MLP neurons of a small language model. Each row is named by its layer, matrix (down: output weights) and neuron, and shows model dimensions 0-223. Each number is 128 + 32 x the weight over its row's rms, rounded and kept within 0 to 255. Numbers have three digits each. A neuron's up and down rows have the sign that makes its largest values positive.
A block is one neuron, or neurons of one layer that tend to fire together. After each block is what it responds to, as a language model described it from the Wikipedia text at the highest values.

L8.down27:146175120085142188098134128061114171106151160185100109110106156163113186128140151113091146147085066095139130049107168104070111107172082097120138095178152170148108089106126132146123101115121156129180120125160074176155100134153084171101135136107122075112128125122133144156200142122121109086107160140114138146152125150129140078201125121149178140137117098134129143106099143097108159112203161099164062163083135095134202093128169117071061122147134180134168140119121172098098170187086126070092112187121086143165132060123148098112136089152114116108174105164193116144139116171078143116147108095156156125147154115076148126081156147097126164108114149175101093135161193154074103157104
L8.down272:140106058146194097100098132114110122135114159046133165100174188115131147116118123163157185106121130126120163124131133085098102120192123102213071107147113132097146118095134177154130102145112175128136159201170162113106110155200181127112171125187130136150102080088091123146184132109139106127112158168141136142145126135140170119137079087134116160173139111103189162150117118105104097091100194091161146130171073143150174100146162151153158154127156118192136101085136127064111128099145043115131176131111107087118115165148105104184151171105126080175142132165122150182111085139165162108177182113151160134163139116176145108166130145135115124172138113105112097153136133219058133186118
L8.down348:184126015133096142163117154181087133112137127112079113107134083146120125125115151206144104139096087120126140141120145116137128143147151142222134136149157159146122107118127129137175196050161144060173115132155170157166115123120049125135125066140107076148161086192149095182148150174084104045149095114121129168104139135187161102099104129118108090170088116097106165154126144129102115126166149195198164103146159128111126072125117164107108143139139126101130159136133159117156164091119065140108128139097143124138104054140133149131163147169151128115061160124149087088161060153159081127114127087150137134101168100122126130083096093159134123145187148191154081165167105119117153127084
L8.down405:158138088132184071121048165100163143124116159101142127118116101158143145111126111128108116137104102165097148118088082077074135111082099134217143112121123110151152123172144126117111156109134146114161170128153176088127099144160062149144117144085147147117092137147117134190118126067138074074136150156084096150075122073128101186144099146067172110154187107097132085142124135119109132140127151110119065151153080108203150138139133108106171149157127120129136163113125093115089039105141101079167182122123082149146122115153091144071113069169092081163154146136151130129141147087191128154150120164141087144161173113083178124160122193123133136106121176147191146104166084089016114128128
Responds to: Prepositions and separators (in, of, comma, semicolon, from) right before a city or region name, e.g. born in, University of, Cos Cob, Connecticut.

L8.down58:149111149155187100143122159080087128140142092161150119094158157085116177102143107169130133131148104066137123182150104157133070099131071131110148086113140126130098114153195085193151087160192197104159141089188124150123159092084084088155098114153109176126124211172083163092116129112140113124097141104106113119134101131134125098141142077089152120106164140075136142165147120105180174127131154094156113181123107161104106043139105165167131056111142153091108130146110127153189148109118135199127158108081138150148127090131139110108113096149078149171093117102078091119084163159073073141112146108122146053169149072151160055145140100132139119108128105214158132145102137107160178095111
L8.down306:168160099173132151104130170126146195116123099144122128181110110186119176131071138108124130128083133161150130104150150187098080093192151093134111120180154155065077103134119122121127091148088173139142123135146095158133126147091142110170087162136095119142102109168080089145146114191165176151184154157140084102126159119152103172147118139128130153165116092152153168162086086091147162085160132157123225164109149123085183155136153162132165087069172150160121090154116075108157145085161173086135102160152146144174132120163097156130138156129167105156174057145130104118109126164076124139110101162114143189128113171096124119205164109075153170102166097162084181118163108145198092141075
L8.down428:143128238132137170165109097138107125141182106095150095150154185157142119163160098132141081119123104096109163086141096132167184145156120108132067091116085123113208089104162090180113088136090137099123121175124077067124128156091156070211091080049153105079100090114092164121127134152108140148137115181111057141118126143089183075081202117090171156116150083151135155082130147105130100148115117142140106144137092135139094118149192105118200133122162115108109087137140126106097112124131135091106141065145155140119097144088097117122140130182122045104169121129123063141134197122078130143106086135146151109072146153099102130135147116083121093163136105129150106117101116189115102125163
L8.down516:111118164125139091098168107141144178162141154121141178102080138161139143092109182118122133134110088134081111059120106148092111103166095148074093121098097137128161117089121088204135098097159143151147094071138124089116095085180131127081153116095096139160192172119101127143110079142082210141138133193144135181189140146145115096107178100103157066219137093120140170109129100118123100132134187089155092158182117141084110142120144159156130154122120145059158138091119117133152106115162147143100109136089120180089086218162085109133178129128134148129092169054144136116151088170045140134073190084080141113115122108133086142144100084098107090118142106178103123139124085134121149146094
Responds to: Final tokens closing a data field, such as a number's last digit before a unit (23|3 km, 24 °C), a row-ending table pipe, or a line-ending ")".

L8.down13:175083072134107000124100095147142111153118150119118109118109152109128152116104159099093140089106132156139135135155119126107089105129127114217106090166173089154151095128144165106125125113108160117164150078061169068135135164160096164128129112166155087115111157100066117102131150082133148079079095065157127097144109191071137063111144152080070090153125137068144103114105089179110071121210154083123100122131141122124155130104110153100167119161116121126146119112080098136138169150195071058069145142132140105106115160117138140161136074129062138129138139109116136127114083080110111121165136079094095128095126146111095135133139126096058101146067162135147118113147189178109097144163
L8.down285:102139152148164103124075152151141120092152025154136056161121136134101166108020137109094161134179067127085142109102135083158128181132102162123138124064156107138131164075144138167102093144106101168111117122156150123178208150103158131105142141101128092121126185108108096181092111127151118165123121079092134106096130220135107097142136091135098105094129182160175102092094116161053154154135094120139066140128139123127054134103128149095109096106102151080096121123167077143093115087146154119127095086160153137144154095148122141168154108146129135183168174109097131141119119149109146157124153080221126062101130142109189173130084090131173096069147104158132128174157131142150141116123
L8.down406:062113092115087094094125152076152103094108098087165157187159121159118130102098092121095116106154147122149149105145059056070092103096141095162133095128111077149184107101128129124165125158066069141089168159100175175151105145156047121145177117094160143129177118112125120169193092137129105167127126161125080154164145153090120134142123170117147070092106127143122113130126150101115101110142109107168080129084074195161132077128061143146114140122138123152176151065104137138155100144173101098167123133159059148170127104157171133103084119132144074094096077160160115071173086122081116096143121111158121063134207142125122112153154089180151111116164111087153150129106148172073113174131
L8.down414:105096183152141168122137175089180138177150100180139132146134068115063128141131133081063106133150089152089128100175087128137177150081170138116092120159094101149117100119079192165116175179211149135121083143129113084132077170112192126139076092068106180117101085140118097095125110129110122180139090148171119133144159130079140084148188129079173113100149164130124150121183146157143069124155129147124058143107110129113139131121124105093180129141095139090104138101122108106103106191148118154139122128160155081160196124131160079138153160101090115186093153072140131112151160140107092167131067139186135169134097161158124200163154116084175128136140170170122143088084068127149127094127
Responds to: Tokens beginning a later cell or item in repeated tables and lists, such as country codes (GER, JPN), dashes, pipes, and names in credit lists; also scattered prose words like wife, parents.

L7.down225:141044141136118167147079172090117172121234125167156089135079128120116162046103145159081156159103055109173126151115136127120102125100112161117155136133158142114155142120180159208101099101150154089088144195165058178161097092087114126146116123112178139192085104149116127152067139122165098143154093103072144167143103126162148131165082158123128137124130132133049169150105142078088094150112130072167102157095056125182116107119149111114135091140150079136123137097165132078152112115117097152151070138131172144156133123152079196178117082082165133149166116133115118149111172095124148172143113133112123094159131152143146121129157144100108147056142158100130109173102163160084154129163
L7.down296:123074187164118122109158133201124120139086149155040151131077135108150082138141128131157156139110125147097151125130133133144148045135134102081104148121159106141121129094101184052141121129130096144122107108094145148101091156139139188151144194142100138115111094102116103113095143103136149153096129126155093112097122150117067129096135160067114082132170150155142099145117152088143138123133132070116126160096189136109165107143129134156176104144108129177175115078126076072120114159140113152181128142164156102118123131118106139159136084076164126131101154090123182073108153117094138097066106097179119156144174145138118179136118097141192147139141119129185077130099059095000062185082
L7.down432:119106106130127072112138147155171113157199142148133144132114191157161113143088076165093173082119121117119150138163087111169111074113145123142078116136129080146175091111054141125122147131066092095156173116120152076106124175152099161121184096134093144148082096151131205097159111127145093104133094148123134075166153158109107079145157161097088079142169119131181044119127111128138134142184105091075134138161115046109115120138150144086221117112118129136141115101152104105122111131163129089141133102162112128100122186098156102170148124102129151139086143101102140061160152091115081148129134157069071149077144116109106099117072152132120195132090065158153186089150124156054140066102
L7.down458:097146105139129144152142136155134129137137146160085173142104141074112105188102149145166166147148097136062088074077118154067132118152151128138151128139133133176175121140066086146117189084136107084162119071109099079105123161138122130163091131128092150138178143092133111146146125120149098174091066101117115082149130126109140130136097173141124120096117174129123163160139113120051116149182165149162119150094131183115130137146160134139101105145030154148112152135144188149175115165192176111114156154193126120183099098108157116131190140205123165103110088110138084130086099128133147111083137120100106110152131160093139210164090152087126071037077127073147062124119113132082064083108
Responds to: Role or category nouns right after a possessive or name that introduce a following name, as in his wife, whose daughter Marie, politician Karel.

L9.down110:154099153141128169141195146115124150146155162116125145072108155130091111119110156143132090125157122091117120154082097146168095114157066138101153129064112101128163154151200108192096135125058107168136086109133149088117117158233114105155128111123134156111140060089124213156144097174111107110072117163072068069114167112087167092097137115095129095103136115147055063134140151215106160106127101128121097122132138105118140071104115107148184102141113091124129143140102122106195094115112148118093146134135085161115135105130111174152141137118144092143083162107142138127118165122131155146172157153080181156113141148099156115131109126176247106088106111052108135177091142156185136120138
Responds to: The closing pipe that ends a row in Markdown-style wiki tables, especially header rows like | Year | Title | Role |, plus section-closing == marks.

L9.down246:114154186199116125148112123112166152147125175179094125150166130081144114144099136110120148107130139119114140144161155164114113091125140089144038140129174170146112183103142095119099161100095122097189114178080142144130184057150070147090161137133083093121149103163110144147091167115115151121143105107127108076105152152141105077168153136121192143138120122067112105122111131118101037144119079157081156142163157184095147073090146119159078162158112192155119141117100138080170142140155082130129088143147160151095170090121182207149129097118110173064103127066138113170141100122100071105148175120107092093117143125085205159111095119115088168130100144083084170115086140149178094087123
Responds to: Final tokens of nouns naming a person's role or relation (member, manager, brother, president), usually followed by of, for, or a name.

L7.down63:101143105110143105191126122075138146132123118057168066131142093110097186058117131194167121112127100154180102151096109083156113175125128091179161138100099107140117111160088128096138141153112167150138175138143137124120086148149156127100097122079089186115150094144116136175135093127149160165112132106097118165146113124149144089154121152155148119134147084137154105142141130146127128139158175108145215104111126161124156175151086159144080140185172132194117094109133139132097122106142130191094143105146123099113139149096120154128101124157103091113112114093184156165123109150144170187140182140074098076108112135127177016098153118189108115087121136119189163172127191123255140147161
L7.down236:148097159182043127148092186186138118081038114209151136158125139170148108165152185157167142135069105121128087123101135147078114185133125158107138161117112111103108057128154151130115094096159125159123091092125131145134104131121157101085027106123092161186188130140091089148124192089113073171069140129094141047108080094127056150104140140114120127122125105126142120125205127074133114140139132098163121120117122115113115100129146163199088131062132113118171089142185171113115102111091126114109157104121113171122184133082083127135163181107115117088139114165147106100149132102095179121132095153114100112105069153147148113139096149145101162178152164161137172127141099144166150151119
L7.down284:158072129137139108119105148107169194216145114085079131074161179067141137089112126142117128132087126101117094147118134144054081161117106144167132145123097074099150081165110175105082058145156148101140093133132135111117136144119080154052102082104086135174105176101151145217184204080105151150163141153127122152097095120143131121155130153101111084120170146153121122148137137152121130107131102167183052142148091173101168108149152102242140128104129115125121144121089157125167168074101108109118156146118183148157083166168113081086133141133107099132095113115135145123114143077177110108164092110142116135174155115161093109129138154144034138129085140138125147152190176114155121113107
L7.down341:115101127148150098147066148114113124152144087141116155093112183158086101119114157142101108155185152102065197144149139200120135124022134123121168080144175100123055078127113140134129148107103087067098062092150117095113130120077119110133138141116120087148113101079136092102130160124113186109146128141077105104119155180203131108187124084092135069157127154131149114168164111152110150149171212099109112182097103111154135159149181135137149121215083095118102178070145072119160102149117123145106126151090123167115127140109119154118116101152118136129123153104132162107111141102170139144115134145121121101092064166166105122182096142131193161106197162083121190168146184168127128118178
Responds to: Digit tokens inside figures in tables, scores, and measurements, often after a pipe or decimal point, e.g. W 106–92, 14'8' ft, 2.8 million, with "No." column headers.

L7.down18:121160118112133105114163156129135122145136107171121135064162124119117191074089133072103162163135188096134143098148134139144155138127103108155098116141136092168210143129162148219129123104150144106142188159179144121147102150173149160123150128107178172112122163111165118056115135089172144185089103118159148130113125140146138092159107107123101138118112129118151113113121204144090105119151129068167145149077129137107072128136153147086099110085128083123140061083163120099065098111158094144194142144152133110084167091136160158152165114185107113173085111221127105103160166113103066118171179124117141183119121176161141112094167053202104073110139110115155162072114155115194150117156
L7.down307:106119126077114073111105136134093092130097142164169096104118136121111234076116114110090142132129108165075133166131145098141163137117107145221122144159161098141077113095123161129102138107104163094181143118132083147074171189180193113103129156151141102142172157113093157143129201129136124120126086130135132143162124130133123148134103123112053130161124129146114139062076120143131153147087133121101152075109161152079147099132128155141153137136098116091150155098119123123110089124123112125073045085114116113120102135172165137086092162132115136116116148063168156167135153203125167104087187167124098119127084179141064151156205162138193127135101078114061089164051140095152109116192
L7.down437:057156148075129122137101161081155177135102101145133180164188102095118101156140096094106112164090146079180111118127139152050090168120123091147175128146083147150148103148188167154123145067110199154138083127134099134121181098171102147124157070148149135096189071160126097171100164105070098150163146126091132109172154180133135153109087141202168121121134130150089080136101089138170101118143152117148119108171133117083140142147137085127153098179127135148126229156174127166130115087145131161182125167137154175187147142108119131085077071135168106083129118152131125131139178107097092168113118096092093161084189165145132137134152120068094120144131123131168153164075112161177087132129
L7.down490:140134113163160123129095104176158139127090100077180104075130125150199159106145146172128140122110103111165164187108168153131154087127158129100113122116153131145148117162189130082088131104151200138153086138063108164121097096201117105099126101109149125148124167162175141128127193123136106078135090114083159083110111079111140112134103096117125134192153078124076110099150085139149123085130120139113124119136088120109190109147129107166123053102088146098168130075090054105145139068104103099123169141048131146109143097131118117166126156073175099164166093084182132164127135091100151073091138127109064154132128111052130137078152156085092128124105164167101135128052063129158114072096
Responds to: Mostly "of" inside institution and place names like "University of Oxford" or "City of New York", plus "Festival" in event names like "Rome Film Festival"; also section-heading "==" and word pieces in tables.

L9.down305:179191085113170161149144146128155164116131160120135112110067086110121156174104148188116108156099084137075117139107176126123087150133127174229142140164127169126131132085115108154116150152185138101180117148110133198172129083170061171144130052062166091125129128132093140153126107166145088063138107141133148085140136097123113106156122133040119103144133104075116128094112130048144078134162163149177130107151160108124167090134140169097104107132073150132138128117077119090155116152137093096156139131087072153147138083143164124090123146120155145147116145109189153109177078090092123133141112169117116102202164123129182109114099121120168162111145145225134099133065131128138124101058
Responds to: Words just before an upcoming country, state or city name: prepositions like of, in, from, commas in City, State, and table separators before countries.